python train.py --num_attention_heads=10 --positions="learned" --qk_norm=false --attn_scale=0.125 --init_std_down=0.0 --optimizer="adamw" --beta1=0.95 --final_lr_fraction=0.0 --doc_mask=true --train_tokens=561000000
MLP neurons of a small language model. Each row is named by its layer, matrix (up: input weights) and neuron, and shows model dimensions 229-356. Each number is 128 + 32 x the weight over its row's rms, rounded and kept within 0 to 255.
A block is one neuron, or neurons of one layer that tend to fire together. After each block is what it responds to, as a language model described it from the Wikipedia text at the highest values.

L2.up178 [106 113 176 154 161 128 133 129 107 107  74 122 166 211 106 158 157 168 119  68 189  80 158 109 198 128 124 143 146 123 145 121  94 164 120 109 141 127 126 132 170 147 127 105  63 124 160 102  92 107 136 153 175 147 118 124  69 142  68 130 111 115 144 131 120 170  87 110 160 159 151 148  86 101 157  94 147 117 136 148  90 139 131 107 124 112  95 106 115 121 143 150 152 140 137 130 156 166  68 188 154 134 170 155 130 102 131 100 152 160  85  99 159 173 182 139 111 156 124 191 107  11  85 106 186 138  89  93]
L2.up344 [113 112 148 118 145 146 163 124 124  87  65 163 106 177  76 146 157 123 124 137 138  44 193 111 198 142 154 179 196 160 104 118  96 143 131 145 139 144 157 130 138 176 111 147  60 162 137 143 137 160 107 185 146 154  88 121  19 163 124 161  83 156 142 148  95 137 145 131 124 124 169 130 144  91 137 101 134 122 113 102 152 181 153 134 107 115  85 108  89 122  79 126 200 120 168 100 169 158 117 129 104 135 152 147 138 143 126 120 213 105  84 102 188 139 149  96 104 125 132 207 134   0 114 149 154 117 179 127]
L2.up838 [145  47 119 142 138 149 123 153 130 144 112 184 105 120  71 189 119  74 120 128 117  64 136 115 188 162 153 153 183 146 145  27 124  95  95 176 116 140 165  55 179 183 122 189 123 149 141 132  96 191 169 160 120 131 114 110  75 136 120 159 129  97 125 121 112 131 147 170 100 173 117 131 123 127 143 145 140 100 108 145 119 118 117  98 113 167 151 122  98 144 103 177 169 133 129 137 138 103 171 101  99 109 113 133 164 147  88 127 212  79 127  81 186  91 148  91 168 134 103 146 137  50 158 152  98 122 174  81]
L2.up980 [139  50 168 160 153 127 144 112 129  92 120 140 188 141  83 156 112 156 133  82 121  88 171 109 208 117  89 144 138 132 182  73 145 171 150 140 150 158 145 136 186  87 168 137  86 130 134 116 104 176  88 199 150 117 133 123   6  92 110 167 139  87 127 112 136 105 128 114 189 150 108 134 121 169 103 115 186 113 120 114 108 139 138 133 133 127 133 120 135  96 117 113 138 162 144 128 127 124 119 145 144 118 162 130 206 143 135 122 218 161 106 130 160 105 162  88 131  93 122 160  90   0 108  93 143 110 132 104]
L2.up1801 [151  69 182 131 135 158 143 149 142  85  94 121 184 165  95 186 100 136 111  94 164  88 165  73 183 123 127 161 192 152 126 127  99 164 128 157 114 165 131  97 114 132 153 165  98 128 183 109 146 154 116 167 169 127 125 119  65 126 139 146 125  79 130  85 129  97 110 112 146 187 119 164 112  86 130 162 130 136 108 123 116 149 158 157 159 129 106 151 139 106 139 131 156 135 154 100 155 139 108 153 140 130 140 151 181 114 155 150 177 141 124  80 172 140 169 108 145 125 137 160 109   4 121 172 102 114  73  86]
L2.up1979 [149  82 168 141 128 130 147 180 110  78 120 116 194 155  97 155 119 160 143 105 114 120 144 104 180 133  67 166 139 120 152 102 151 118 123 166 133 147 158 143 129 105 108 116  95 117 148 152  79 112 124 164 147 158 109 118  51 135 117 165 136 126 147 120 168 161  96 127 158 165 112 140  94 130 165 147 166 146 131 125 108 191 149 162 100 110  92 113 137 121 105 144 171 155 146 104 113 160 102 116 149 110 175 155 186 108 146  95 173 163 114 111 158 111 131  70 161 127 125 164  76  50 108  61 112 113 166  84]
L2.up1984 [121 135 132 161 122 140 167 170 150 113 123 156 152 177 125 142 135 136 169  91 124  53 145 119 174 118 119 156 156 147  94 143 136 159 106 135 115 132 167 124 168 122 103 125  60 104 132 117 120 165  95 160 171 117 137 156  46 122 164 124 127 127 105 133 172 104 117 100 126 154 127 140 100 117 139 158 137 147 108 110 109 163 119 148 173  92 112  97 152  72 108 143 185 160 195 133 158 140  95 153 124 124 191 173 137 107 146  93 197 145 101 113 168 119 158 107 124 134 167 159 126   0  97  98 127 126 115  97]
L2.up2520 [163  36 223 159 158 110 140 118 137 149 106 120  88 144  93 173 144 113 119 145 123  48 133 148 202 140 148 168 167 139 145  70 131 112  89 175 135  64 149 135 128 158 128 151 146 108 136 112 105 134 138 160 155 190 107 140  72 135 114 148 106 103 110 133  95 141 181 237 143 124 156  92 151 113 176 147 164 124 140 132 106 119 182 120 164 167 135 146  94 145 107 141 161 156 137 153 150 126 138 160 118 110 100 164 182 108 132 147 154  95 148 122 154 103 192 123 136 142 154  95  94  50 170 141  46 117 165  72]
Description: Line and block boundaries

L2.up682 [ 60  94 134  95 117  93 158 129 145  86 115 178  77  41 143 135 134  71 118 154 183 118 104 139 135 133 132 107 146 157 145 112 121 109  59 165 114 129 160 125 142 101 133 154 134 136  97 155 154 126 144 150  81 121 172 169 106 146  88  70  41 112 165  70 126 180  94 110 126 147 144  76 141 149 126 132  16 134 106 127 161 100  88  99 117 118 137 126 160 177 126 126  97 178 106  94 146 120 140 137  95 177 117 207 126 129 147  99  80 148  64 116 180 108  81 124 148  90 114 152 182 114  97 113 173 110 102 138]
L2.up931 [156 116 133 153 106 149 143 206 145 143 131 146 126 149 143 128 150 120 123 101 167 174 107 110 116 140 133  89 110 109 112 164 163 143 104 121 134  85 129 142 177  25 158 137  88 163  65 109 120 134 181  97 125  95  77 121 133 131  70 157 135  74 181 109  58 105 108 158 210 171 153 128 124 119 153 138  80 187 137 107 149 132 150 105 159 165 140 111 141 104 142 118 120 102 148  94 149 103 123 141 122 107  74 133  85 157 145  82 107 125 242 159 149 174  46 124  70 170 178 164 104 150 156 127 139 125 174 125]
L2.up1005 [145 118 148 161 115 154 134 143 126 138 122 154 156 115 108 139 152 174 186 135 142 170 106 104 154 124 124 136 123 116 139 157 111 231 152 149 137 121 104 128 167 132 125 157 144  64 158  76 117 111 104 159 133 114 179 151 125 133 220  83 103 141 118 119  28 119 149 135  97 158 121 115  96  94 181 146  79 168 161 121 128 156 145 148 122 147 187 119 148 130 148 127 122 126 174 103 117 144 131 149 158 109 138  71 102 150  96 170 117 139  78 154 169 113  71 183 204 149 126 159 157 129 129 152 195 115 172 164]
L2.up1122 [174  79 128  84 141  71 114  61 149 163 139 179 121 127 145 148 128 154 100 142 163 165 106  78 141 101 121  70  90 133 132 142 108 182 130 118  92 110 161 137 145 128 204 126 161  59 133 113 135 123 118 147 165 155 116 190 111 141 126 161  98 100 176 108  92 121 128 138 104 139 132 154 128  86 177  94 107 197 173 123 124 143 151 131 100 135 127 179 150  91 127 115  96 130 142 165 134 125 165 131 101 144  96 101 101 181 128 196  90 116  68 155 144 110  97 141 210 122  91 122 182 132 117 145 161 128 138 159]
L2.up1157 [ 95  75  90 105 109 127 171 194 148 132  90 126 146 157 146 140 108 116 156 172 179 165 117 143 165 168 154 127 118 122 142 134  67 169 113 144 124 145 122  69 125 145 168 169  87 118 126 149 158  97 119 102 167  69  59  77  95 133  77 137 154 144  96  45  32 105 102 123 149 125 179 143 132  21 152  71 130 180 125 124  88 138 124 118 142 122 120 160 155 163 161 131 119 149 138 174 127 127 166 155 133 120 139  70 104 107 109 109 122 150  86 148 180  99 116 172 102  14 143 165 132 143 108 125 149 143 161 126]
L2.up1273 [130  68 107 103 149 122 112 152 115 139 159  81 146 122 138 129 144 175  94 179 139 154 129 197 111 139 132 121 119 115 139 148 126 148 169 107  57 158  92 168 125 167 113 119 108 149 110 176 113 107  97 163 143 125 104  87 111 123  70 118 139 125  85 121 203 117  99 154 109 151 161 154 138 171 124 131 112 148  95 163 118 153 103 118 103 149  94 143 120 210 147  86 132  98 153 185 147 134 135 219  82 165 150 160 112 106 115 158 128 127   8 176 150 127 167 127 226 148 132 132 146 129 112 114 177 159 108 125]
L2.up1567 [151 111 138 110 176 183 135 153  95 163 138 129 165  28 131 149  77 146 151 125 174 110 127 162 175 129 136 145 133 144  77 113 106 127 151 114 100 125 137 178 194 172 200 161 178 118 162 172 160 106 118 139 138 104  89 115  88  95 100  42 147  64 120  53 129 149 156 128 139 127 165 130 111 124 100 126  98 171 151 136 140 158 123 160 141 148 135  71 144 114 136  92 122 141 146 137 145  85 169 104 130 174 129 186 110 169 145  96 119 126 103  80 201 126 116 132 178  95 127 199 140 164 152 132 126  90 144 140]
L2.up2490 [108  99 134 124 103 129 124 111 119 105 222 122  81 111 140 143 122 170  82 165  98 155 141 159  89 148  97  93 109  80 188 122 112 110  98 134  81  98  90 132  69 169 154  66  86  65 127 180  88 126  69 138 194 162 195 140 169  98  91  94 154 115  85 139 135 114 126 128 104 112 116 126  98 216 138 156  68 159 104 187  88 150 177 126 126 116 143 102 151 157 147 144 104 183 107 101 121 146 154 168 136  98 139 200 127 158 137 158 141 103  53 147 160 144 167  19 233 113  94 157 169  83 146 125 130 142  45  98]
Description: Predictable word starts

L7.up399 [107 163  86  81 126  87  86  88  98 160 162 123 107 176 128 139  75 120  84 101 118 155 221 129 166 194 166 132  72 137 114 125  93 101  99 150  37 152 132 113 125 157 185 137  83 135 138  77 168 125  75 209 122  78 135 120 128 110 170 145 180 151 164 182 156 151 127 169 144 162  40 146 122  91 154 102 182 128 121 157  95 139  92 160 169 184 127  81 103 158 186  95 143 126 131 167 109 181 103 153  92  82 176 136 113 107 149 170  94  72 137 180 173 167 168 109 186  93 140 145  82  98 110 147 171 105 123  90]
L7.up730 [104  52 174  91 166 176 160 165  77 145 130 178 170 192 134 137 182 113 138  66 104  81 137 159 150 172 115 119 136 122 107 129 139  53 121  53 104 182  81  64  64 140 146 175 103  74 129  93 169 187 148 230 181 130  68 106 107 128 135 178 173 163 136 145 136 143 114 147 131 139 103  77 105  67 154 155 129 105 136 143  85 184 129 109 174 168  68 133 167 141  72 125 148 150 185 119 160 111 105 153 113  80  92 141 117  59 123 117  99 102 171 135  79 114 112 117 185 144 116 106 163 106 137 151  92  98 114 180]
L7.up1107 [ 91 139 117 136  90 139 149 142 136 123 150  80  73 100 108 142 170  98 137 113 149  99 142 120 154 128 146 127 157 143 105 100  94 129  99 107 128 149 149 148  95 122  95 148  97 136  89  81 126  91 177 199 115 107 146 135 145 114 155 128 158  88 155 103 121 184 128 183 144 139 124 131  75 149 177 138 149 127  97 135 146 121 151  90 159 150 192 107  43 156 205 112 102  97 200 127 141 157 143 118  80  73 123 140 136 166 141  56 156  89 169 140  80 138 183 106 146 124 174 119  90 119 121 167 147 105 128 111]
L7.up1672 [117 148 132 152  89 144 156 125 118 131 167 139 127 152 122 156 172 130 176  72 177  75 157 113 179 150 180 149 121 121 166 136 154 159 118 191  81  80 108 158 153 153 208 202  79 121 113 129 202 135 104 167 132 159 159 122  89  80 154  80  65 144 186 144 128 143 104 159  76 189  80 124 121 136 173 140 137  82  94 120 151  66 123 150 176 105 118 132 118 120 156  74 126 114 138 158 102  91  78 102 150 117 182  82 120 161 124 146 103 126 139 142 169  43 185 146 211 115 126 132 139  86 110 160 147 192  80 116]
L7.up1763 [ 93 105 132 118 101 124 101 126  94 135 191 113 103 146 148 142 119  67  83 131 118 149 149  97  97 156 140  71 112 176 118 137  82 149 195 127  99 108 120  87 115 139 161 102 136  74  48 110 102 171 143 115  92  79 119 143 121 145 157 182  85 164 176 110 145 163 176 147 160 130  83 173 118 117 157 109 117 173 126 122  73 116  99 122 179 148  80  96 118 134 109  63 167  90  96 122  99 126 150 171 137 126 162  90 165 180 110  71  78 165  95 205  94 150 145 128 142  53 140 175 163 121 119 135 131 170 163 148]
L7.up1985 [143 136 117 153 159 125 118  51 110 133  97 106 123 170 103 177 142  78 155 106 128  65 104 111 124 136 161 181 111 150 147 102 108 155  78 133 104 221 133 179 110 198 109 143 122  20  81 133 174  98 175 154 123 169  73 161  68  88 194 142 156 133 124 151 125 161 121 117 151 134 100  67  85  68 201  70 140 144 131 121  92 103 152 147 148 124 165  76 130 154 100  95  87 108 168 169 119  97 164 139 127  54 168 117  74 131 119 132 166 111 126 132 118 123 147 142 173 182  76  96 176 113 160 146  98 108 193 158]
L7.up2185 [102  90  88 108 152 179 118 137 134 153 110 118 103 165  95 136 132  84 138 129  57  84 144  81 150 189 177 101 136 189 217  58 128 167  83 167 136 110 122  78 146 179 149 167 147 111 153  99  78 121 109 149 102 140 109  83  74 143 137 142 149 102 119 149 116 159 153  88 149 139 109 112  90 180 133  79 149 112  91 135 104 147 114 112 184  95 134 147 145  98 167 131 144  96 109 121 128 162 110 141 105 180 136 132 115  98 106 169 125 138 101 155 144 130 141  73 135 147 137 138 144  97  96 174 129 128 154 128]
L7.up2385 [130 127 109 133  74 104 145 149  89 149 172 126  85 114 150 122  73  57 140 109  89 128 163 106 135 161 150 114 116 128 136 115 126 149 130 182 110 132  59 174 150 135 120 152  81 104  90 128 154 158 169 143 144  75  91 152 146 126 146 144  94 142 188 171  95  79 161 165 112 128 130 133  74  78 146 109 134 172  83 123 119 105  72 191 168 145  89 135 121  48  92 191 163 108 106 119 170 149 110 170 110 117 106  87 126 107 108 218  72 128  86 208 123 102 118 187 195 113 199 110 181 123 128 103 162  92 113 124]
Description: Row/list index numbers

L4.up1837 [128 159 111  80 138 171 172 152 126 124 109  98 166 153 124 166 190 123 130  58 142  84 181 176 129 116 156 126 160 141 143 140 147  94 146 147 137 163 136 127 126 110 101 182  93 146 195 169 108 105 122 144 125  92 168  48  80 113  97 149 125 117 134  81 163 131 169 147 127 187 130 132 123 115 119 103 144 131 124 108 120  68  96 135 175 152  79 148 156 150 122 140 160 130  95 181 140 155 165 151 116 123 149 141 168  94  75 100 159 122 130  83 112 135 120 172 121  70 151  99 115 101 109 178 153  92 156 141]
Description: Place after city comma

L4.up470 [118 128 131 147 116 116 111 135 120 157 132 173 155 172 104 152 188  99 124 138 124  89 136 155 123 150 146 121 119 157  72 114  93 153 167 115 115 109 156 152 127 114 205 118 112 114 118 113 122 126 164 121 113  96  98 166 102  97 114 152 112  96 165  81  76 210 175 159 129 135 165 154 126  76  98 178 157 161 137 129  75 160 131 115 127 138 128 184 148 127 137 117 150 127  80 186 102 151  86  84 128 136 122 107 144 138 121 194 117  84  97  91 186  92  78 150  77 126 124 162 141 114 130 174 140 149 234 131]
Description: Prediction of arts/date noun

L4.up1358 [121  96  71 113 122  83 133 101 130 129 167 130 109  91 109 120 158 104 145 155 106  62 205 150 141 199 195 134 126 152 110 131 104 167 102 117 122 105 185 113 107 142 101 160 152 126 140 131 146 134 148 155 140 182  85 174  99 128 137 119 161 122 153 175 141 140 125 153 143 176 134 166 110  85 184 155 189  98 134 121 124 120 146 175  60 111  96 128 132 142  83 100 128  90 131 171 126 112 125  97  37  87  88 132 145 139 146 170 179 113 130  93 145  52 162 124 137 172 106 124 145 107 129 133 119 158 182 129]
Description: Structured field and row starts

L7.up232 [139 168  92  83 185 117 146 141 124 152 150 109 179 111 113 129 126 148 127 119  86 112 149 100 133 122 127  71  83 114 103 128 142 189 130 130 151 182  98 125  46 100 136 161 159 148 144 111 126 122  62 148 163  62 188 123 145 184 106 141 125 117 172  95 134 135 125 175 120  62 132 121 118 151 140 124 111 130 143 101 134 108 101 148 133 147 132 166 137 137  66 114 181 102 110 142 106 170 169  97  83  95 105 123 181 205 123 119 131 114  82 105 172 113 119 125 152 123 136 135 136 122  72 174 153  77 124 118]
L7.up696 [ 66  89 105  78 149 150 121 117 134 170 151 163 153 187 137  87 202  91 115 105 122  95 116 131 104 116 133  86 120 149 125 150 131  64 203 141 117 174 102 109 159 114 148 169 163 147 203 171 103 136 117 128 116 153  52 128  53 138 127 176 140 127 131 182 157 132 152 158 174 146 134 154 172 170 204 124 153 156 103  93  67 152 138 153 165 143 149 156 101 181 123 145 109 167 101 161 148 149 148  83  96 149 145 171 150  80  81 105 145 168 130  97 124 137 204  78 150 108  95 118  96 115 192  95 165 163 136 106]
L7.up741 [150  91 120 142 120 110 106 144 123 162 117 102 165 187  95 159 128 174 174  26 116 115 119 127 145 141 114  64 106 110 102 127  92 117 129 127 138 140  84  67 111  93 153 149 148 169 169 153 170 143 170 130 196 159  79 166 119 182 171 140 142 177  79  91 133 186 154 193 106 128 187 119 149 138 170 117 126  88 131  74 160 160 126 159 138 112 134 143 182 111 130  88 106 142 155 169 124 132 119  94 115 163 145 119 102 168 171  71 119 122 120  83 178  78 109 202 141 143 126  51 143 100  96 113 142 153 155 106]
L7.up754 [144  75 165 143 117  99 126 190  99 104 113 152 119 151 146 120 116 115 120 112  65  85 124 144 144 129 103 104 165 151 120 150  46 126 147 141 159 119  86 104 146  97 101 156 137 178 113 168 112 183 129 127 171 186 161 155 134 167 167 163  85 147 150 115 155 122 154 162  79  82 167 118 136 137 160 133  81 131 117  79 128  69 140 126 120 156 136  80 149 139 101  97 124  94 185  94 156 149 141 141 158 126 132 164 108 117 142 113 119 137 111  88 185 108  89 175  91 123 110 112  68  97 161 219 138 124 119 138]
L7.up1036 [142 192 119 120 161 227  97  97 162  87 109  89 115 174 172 189 184  89 110 103 137  92 173 107 158 159  97  91 145 144 129 118  97 131 111 136 124 165  97 132 147 134 137 200 163 164 153 138 128 117  89 162 121 158 156  85  86 106 209 151 114 127 147 143 108  98 147 118 133 130 127 131 145  78 130 104 139 123 148 187 167  91  95 131 159 179 118  92 154 116  92 193 114 130  76 171 162  78 149 160 118 154 150 151 145  64 124 132 144 112 144  96 117 106 160 140 114  93 108 115 117  94 140 120 146 119 119 160]
L7.up1696 [138 173 108 123 145 161 130 131 106 151 104 177 134 135 153 150 183 110 148  86 124 142 132 141 118 100 170  81 123 135 105 188 154  83 130 157 102 104  89 151 109 108 155 136 114 123 197 126 107 108 155 156  99 118 102 114  97 138  99 138  82 159 103 180 134 163 176 111 132 145  87 147 145 116 149 103 132 122 158 120 168 104 142 131 151 197 123 136 183 169 115 149 138 160 144  96 138  91 113 142 140 164 161 152 156  72 101 128 128 113 162 132 117 113 104 119 158 128  82 114 117 104 202 180  99 134 108 132]
L7.up2197 [169 148  79  89  90  95 107 136 161 134 134 141 146 188 155 128 113 143  81  92 156  89  93 115 118 124 182 136 170  86 142 122  96 149 143 131 118 172 130 121 127 144 140  89 113 119 154 143 149 130 136 203 121 146 118 110  70 107 121 134 158 128 154 158  89 169  69 135 126 142 110 117 115 119 212  98 121 101 121 104 172 111  78 149 170 139 130 153 120 162 169 116 120 128 135 166 112 141 111 180 146 106  85 138  79 197 105 149 114 116  85 107 160 112 140  86 142 170 117 111 143  88 135  71 152 100 130 142]
L7.up2481 [141 172 121  76 152  79  67 130 145 150 133 135 134 114 120 109 155 147 159 119  90  92  82 163 114 151 177  36 190 125 142  99 123  89 138 166 128 128  80 164 145 116  85 154 160 135 180 149 152 123 178 180 198 196 134 104  21 104 150 160  92 137 137 170 116  92 186 138 118 104 167 100  66 120 104 108 108 166 152  66 145 135 131 138 109 156 121 145 142  67  77  92 144 141  82 137 172  86 122 130 178 160 106 167 153 153 117 104 167 135 124 119  84 117 123 132 111 179  77 149 128 103 141 141 210 154 139 164]
Description: Years and place names

L2.up8 [126  89 102 138 118 207 131 112 108 124 140 135 210 124 117 193 126 116 104 101 135  78 117 119 179 159 187  93 171 142 128  81 141 150 127 157  95 136 163  49 148 191 123 142 110 136 170 116  81 147 131 134 161  72 124  54 123 135 105  96 124 146 130 108 123  94 128 118 113 127  82  96 141  85 143 118 102  75 134 117 132 149  83  92 150 163 120 132 120 116 100 116 151 144 134 117 139  47 180 112 150 139 117 138 133 123 126 102 162 106  83 130 162 114 147 123 107 129  92 152 165  85 168 164 101  84 147 123]
L2.up304 [ 54  71 149 129 139 150 125 117 136 161 111  86 125 157 105 154 136  84 101  92 159  37 133 163 193 167 174 104 172 163 141 109 171 151 105 200 115 101 171 142 102 140 155 110 113 105 150 143 155 118 121 129 152 145  82 150  45 113 120 120 136  72  99 176 116 142 144 117 143 148  94 167 129 193  98 156 173 160 153  99 148  88 129 136 122 108 104 106 151 125 165 116 216 133 140 146 133 136 155 132 111  78 151 144 162 137 134 169 178  92  71 118 126 149 157  96 155 141 103 148 175  60 167  85 120 129 152  81]
L2.up680 [120 114  93 117 121 185 139 120 113 162 142 127 198 146 119 178 116 115  87  96 119  84 136 121 135 177 159  56 172 165 110  72 134 143 146 184 110 129 167  63 112 127 165 118 105 142 163 113 117 145 119 157 153  56  99  94 115 104 145  78 124 151 118 126 131 122 102 124  84 167 117 109 165 103 167 133 123  88 127 105 143 135 109  69 146 155 128 122 134 138  84 107 142 145  94 155 139  28 168 131 121 148 124 149 111 116 129  77 179 131  72  97 184 129 160 108 142 140  88 169 168 100 178 170  91 101 138 126]
L2.up890 [102 108 129 107 147 183 127 128 151 115 144 151 142 146 142 139 118  92 138 161 145  89 149  98 150 157 115  87 146 137 119 174 123 162 109 141 135 121 190 105 122 141 137  88  80 122 101 114 124  83 148 125 185 186 149  73  89 133 124 108 134 112  92  57 114 125 123 101 139 145  88 177 103 139  92 169 170 104 153 162 125 143 155 143 147  96  94 152 136 105 159 120 190 161  96 126 128 144  95 144 105 109 145 134 186 151 179  89 177 125 104 134 175 132 154 133 131 146  94 186 164  70 122  97 117 124 116  63]
L2.up1472 [128 149 152 133 122 190 139  86  89 131 135 104 182  77 127 188 151 131 153 153 130  54 162 120 185 153 131 109 136 160 100 119 134 203 133 132 100 128 170 100 130 116 158 129  80 177 118 133 125 179 100 160 124 154 130  62 105 150 141  82 169 149 162 147 117 156 131 145 133 221 111 141 146 137 166 184 143 118 176 140 171  84 136 110 121 159  79 125 137 123  86 116 152 155 109 137 107  55 194 170 157 129 130 139 166 139 143 110 138  96  89 116 129 124 168  89 145 136 108 134 131  60 161 146  71 107 156  95]
L2.up1670 [114  84 100 153 132 185 157 146 117 148  81  87 204 131 122 182 128 110 156  74 145  98 122 108 198 144 182 119 164 146 117 164 129 165 169 191  70 171 133  89 183  72 125 125 109  81 174 158 111 112 152 112 165 100 107 109  95 146 133 110  62 140 110 110 134 103 176 102 134 125 131 136 194  97 139 180 138 113 127  72 156 158 130  84 154 149 101 132 162  94 107  98 178 196 133 112 146 124 185 111 142 135 114 181 159 108 126  81 193 112  67 110 164 137 124 125 165 127 106 114 116  70 182 153 110  97 161  76]
L2.up1705 [138  89 142 121 122 140 108 113 144 137 103 135 166 151  43 115 114 110 171 138 149 112 133 157 140 155 124 137 159 173 138 126 151 114 110 119 102  90 178 152 146 106  86 121 136 171 132  82 148  89 150 133 173 126 117 140  43 112 124 153 162 132  75 140 138 123 141 126 131 143 174 155  78 167 127  99 158 141 118 120 101 149 104 132 128  96 129 128  88 132 159 114 161 183 108 131 133 136 140 127  99 121 121 109 194 132 135 165 178 138 122 126 130 123 183  76 128 138 111 172 180  81 133  56 174 133 140  64]
L2.up1933 [135 114 112 139 128 184 135  94 109 137 129 158 191 121 133 180 138  98 117 125 112 102 145 105 157 165 128 109 138 149  96 108  97 156 126 140  75 139 174  85 127 174 160 107 141 122 188 128 142 172 124 125 159  59 141  63 101 119 144  87 161 149  98 124 124 126 105 138 115 191 101 124 161  78 144 105 168  36 157  97 109 130 119 115 153 146  84 108 146 137 100  94 152 187 133 163 137  70 164 124 133 154  92 101 139 151 124  76 152 104  75 110 147 133 136  98 101 125  74 159 161  86 159 175  83 100 161 151]
Description: Word-start fragments in lists

L7.up155 [ 76 117 103 106 105 142 129 115  91 159  85 138 154 136 105 159 171  80 147 143 117 134 155 147 130 198 112 176 126 135 118 180 119 153 163 130  85 133 107 169 136 141  81 115 174 126 131  62 112 149 109 141 111 124 122 116  87 148  87 133 102  94 153  51 134 161 154 156 115 125 118 157 102  91 136 110 135 178 137 119 115 143  55 126 127  94 132 150 138 142  49 124 127 163 128 118  79 190 148  65 117 109 141 114  93  97  68 123  78 190 123 191 147  76  93 135 165 198  73 101 116 104  84 148 169 126 175 175]
L7.up446 [ 97 145 133 107 159 193 153 104 110 171  78 104 122 125 111 180 114 106 137  87  75 160 185 141 131 139 149 170 168 162 165  86 170 161  99 100  74 104 160 161 145 158 118 132 116 111 136  78 128 117 144 141 139 161 125 123 120 157 162 116 116 105  82 126 127 126 196 109 110 112 170  69 138 158 159 107 135 107 105  88 159 171 103  75 155 134  92 143 132 157 153 132 129 126 114 157 120 148 118  98  94 123 111 100 146 128 153 152 112  43  91 126 107 130 157 129 141  99 158 146  60 101 168 138 138 102 191 183]
L7.up1093 [ 90 129 113  84 181 147 123 113 142 140 144  85  93 148 112 151 124 160  99 129 109 152 200  78 104 177 205 145 108 154 102 126  99 131 139 107  89 166 194 155 119 166 126 142  90 130 124 119 147 127  73 158 102  72 123  54  99 149 122 116 113 152 136  82 106 173 146 106 163 101 163 130 124 130 105 165  89 159 149  74 125 133  84 139 107 140 205 161 116 185 170 148 110 136 126 127  55 118 173 129  99 137 117 144 140 134  66 135 153 170 101 127 126 119 131 100 128 192  74 135 103 118 119 170 169 135 189 133]
L7.up1136 [ 69 134 129 117 120 144 162  62 120 168 150  92 171 150 133 152 166 132 103  98 104 137  89 174 139 144 201 137 159 158 137 170 107 166 130 146  51 121 109 196 143 159 100 105 122  90 173 117 153 144 108 126 125 155 164  74  92  80 111  91  87  80 138 108 124 109 154 139 139  79 145 121 132  99 102  93 162 119  84 184 105 187  94 138 110 103 167 153 120 113 139  94 167 112 146 112 154 154 177 106 112 138  87 130 164 151  37 165  91 124 143 164 125 123 159 111 110 157 111 107 132 124 138 137 150 126 139 138]
L7.up1529 [ 56 138 129  59 152 180 195 125 124 186 144 146  81 124 144 159 106 102 143 108 102 155 164 122 135 154 153 106 140 187 152 106 107 142 172 121  90 143 144 107  46  89 132 187 117 132 187 127 127  66 105 128 160 107  88 122 169 128 106 137  66 137 116  94 113 150 190 108 125 135 119 114 184 127 156 129 143 131 138 121 151 151 122 101 168 143 117 192  87 158 151 181 125 100 140 113 106  92 143 113 181 108 101  68 159 122 118 103 136  92 145  53 148 123  93  90 168 132 138 184 106 117 201 114 121 152  86 155]
L7.up2005 [100 107  89 112 158 200 136  94 135 115 134 168 145 189 160 146 159 106 102 143 109 125 141 138 172 150 175 123 117 115 122 161  86 115 173  82 123 194 126  30  62 133 139 183 101 197 166 118  65  82  67 170 114  93  90 120 115  99 112  78 158 110 151 150 159 142 192 136 155 139  94 130 162 134  93 218 161  68 142 172 146  65 151 119 164 130 174 176  84 101  59 120 148  95 181 119 114 106 152 170  99 127 152 113  73 126  71 104 162 119 127 144 194 139 179 141 163 110 108 165 115 126 128 113 147 126  84 146]
L7.up2217 [132 135  86 107  96 125 150  88 117 210 114 165 131 156 102 135 112  57 166  65 103 160 150 150 153 149 191 132 110 161 134  51 143 106 100 161  52 107 121 158  58 134 173 125 104 142  85 117 183 125 113 106 171 141  90 109 171 155 135 140 158  70  87 113 113 141 188 176 126 176 143 144 195 166 197 145 158  94 126 149 108 155  85 130 166 189  83 163 102 108 131  98 164 138 164 112  75 151 168 140 129  87 145 168 137  79 139 148 155 120 147  94 174 158 161 108 167 143 165 141 117 116 157 167 123  87 119 133]
L7.up2487 [ 67 161 121 106 115 133 167 113 151 159 158 120 186 137 125 143 124  93 105 128 103 120 127  91 120 169 174 145 119 152 118 156 155 110 164 115  69 130 131 162  80 140  89 141 148 176 111  95 141 165 108  97 122 100  86 119 104 154  99 156 106 107 135 102 106 164 191  97 133 183 158  86  98 137 141 157 135 113 128 149 104 146  52 120 134 154 171 151 120 146 123 120 135 138 159 114  72 117 129 109  98 133 121 110 141  92 128 147  83  90 154 108  86 160 102 130 118 164  79 127 102 112 154 151 137 154 156 156]
Description: Inside media and title names